Weights of a small GPT-style language model, trained from scratch on English Wikipedia.
Size: 8 layers, MLP 1536 GELU.
Architecture: LayerNorm before each block, learned positions, no biases in attention or MLP, untied embeddings.
MLP neurons of a small language model. Each row is named by its layer, matrix (up: input weights) and neuron, and shows model dimensions 96-351. Each number is 500 + 50 x the weight over its row's rms, rounded and kept within 0 to 999. Numbers have three digits each.
After each neuron's rows, "fires on" lists the tokens most often at its 100 highest values on Wikipedia text that the model never trained on.

L5.up719:510534519579481421475438575527530536497447520530468457498526481458550543567522455626445420519481445483471477522426447516488532416542450568484567592382481495535485516552503608428509502385469523532380485510486536519505544437436560441488533441576432478445491554519461407510560420493401524530468504618538457547574538360410419502445499430500578537580502398502443479523487417521583509512551456541457453532502562503509526535440589524492455584505523546484468525543574426454573470530483584497492466496484497460450500455521538516521447535481468504523533519467523531411608556524535555528515469478532536459494559502537482485470508556575570498443487431562584404486442493566509492532524561520469479432538500445408452573541500408446502482483418541455528493411517388438513473439585494
fires on: "w", "==", "===", "coll", "em", "e"

L5.up1194:523547514563473514463493460519402589468517590461498560476560500532532535576420443498446532559478484453441465555519522485483512539511512561524539483446561552509435506480499453474525483491532455452574568510479453451458457450490461470580538533607560471522453470511549461516515522568527441472512387477584479510455493518448413505515458487465467465404409420652410510508494497554467525383470495460416510464408503473578419576464445395498446544485525567328512538552439517509507527531505395449446425448430545538568510524467513504557475481477467466546484514583512583467456493482481511447522551432377497435567486549489598556421514431616601430514397544496429373567403482526457581557556505503382470439441565573505538497467512520488482496422466499524471442572474573574583440465613412
fires on: "as", "g", "hy", "re", "ian"

L5.up781:500404533547616498479484511541544536531413482500492520448428475476467426524487489539459435537522429530566546502549493496454462458532605516554545457512496559543444472612558386508496422439621545497563473506559455461546513407513508396413511505487450565421552513462454462388452424548575522467528558624556539556551444452458473430544418549630506496494462496490475430575449464453559507491476507554499428461423572497518434456546515513469482529505611484544466478524550502454595491527364421520429500532510486499472559520445524412474506521513456527448597561507469571469510515499547444497530462474501518404563501484495424509421464570469550563518537531530574461534489508466558531542540458504531525467554524541498426404491403578495489454551519510598500487456468523513473480444414541
fires on: "a ", "w", "ul", "er", "^{"

L5.up1519:513502528444476545498561487464583410520550505513481563499501531535620610375569450585475485482454480490493512551635480498568444499448502540483367491464590423384499412435442572535511470496471525457455507492506450535446462522535524545507418475501558416550602510539522488481532546466468397446449437528447495547507492528552525508527455542527459538408504564478606502423554519504508435487551532482595430498536448530469446526457546499505531544531472516489510501458532538486480510528494569471476489504433546467494427542451530515543530463425546464467447589516450509547560552510439447448650448542426478464530530428462501534475549556558556464491560563476580536462597516541509506481541467500477436380550494430519507544554491478547407535553492487492542451459379496364470519565490480
fires on: "o", "op", "O", "at", "per", "l"

L5.up232:425546517503516426453519466528481631512538524473541487429478541515527574535534550530504493507430541457456451434494438531490496444563473344511501454418551462536560538462592591509482481507624431465549405478470436453529481461498428360484542498506460550516432533470515410509483470439522453470407482480519549479523477464598470518535570572456471491430389487505511558502512567525557567501499534525438474529455509471436478517509504469596400425564448476474495483417521447546472484581575457542487485506530560471496545470527564490503463517432565433501576568495525591583485484549481488565533505467495593537494491409551435568498464495476450484468456450516589576496500487475513499446445481543554509495476497440479499495519468414440507535527447483469521366540438504474483395483388475
fires on: "E", "u", "en", "S", "et", "ev"

L5.up840:559547492528594525480545524408453434558600459473485493563504574494502515556529478596518464510471415497503377484569543544393490412456493478493481507557453460533509531508483492516610594611452569495479532542440515467573451510503552549513530494413476505486454552611539504408479472493503423530627542507488569472541483528436492504423492530526571432422595481483499503474518498507424413488457501517513333550483431515544607445516502462453585444505502562505455549464535449558464500498485466553452527559513436517522543492489486511586516479530533546633497559480601444435457526531500421500467452470508520571542479514468535522488476506549490438474506521590440527444445419516466519448501526508401464431356506547447523583564533469497571505446478508544497502520582531532505544546502415
fires on: "'", "Play", "rit", "u", "unn"

L5.up1415:565520459617557553509536364485562441488528482510456497570467476569473485491455473583468426597471523487449504562454455484541587526432503485524448457441453475569444577535510655678463525519455490518557439526536501513442443520514486545504545603508530561481575528564583583484587474498474478499554499554449573455572493524442417476454468452446470473431462457456562515457452550459479522468421422426477440520494527515485522524525463496540648524400463504442531411510471385503565456490476513507594470533597538530466524484527558547468542493451423441562463551487432499489429460507516558566465435537483549361420454446452557497468505581561647543532519484524492536556531452519470495511497515563476525530558529545474546495522511524368484527478397494493407486430529451573487579499479503
fires on: "ist", "politic", "ian", "st", "m", "'"

L5.up1274:471447493523461575482451462428488490425572440517528503474479516540548573531508427477496547507559548508575546526420457415468487541467506568524514537489584487509488519545425534466526565539449560463537437550497481447512429460560458600455495533483470487437519482438439441523486535558533533540426549500470476456528571512426475575584480542424499527568582460515504493547545549586449555345544473409426477434516428385471473626561485577514448462515516518477443518479576563502438552546573525452510492588482543498490417484500490510582602471475557525550524522500498451583557469565528433429466562415460572519412517454440456594506515452528567608445536477509501424512459486536545452442449473516376472533478405557603459469474501463531479560453375543505501456465554484510498501520473484
fires on: "==", "==="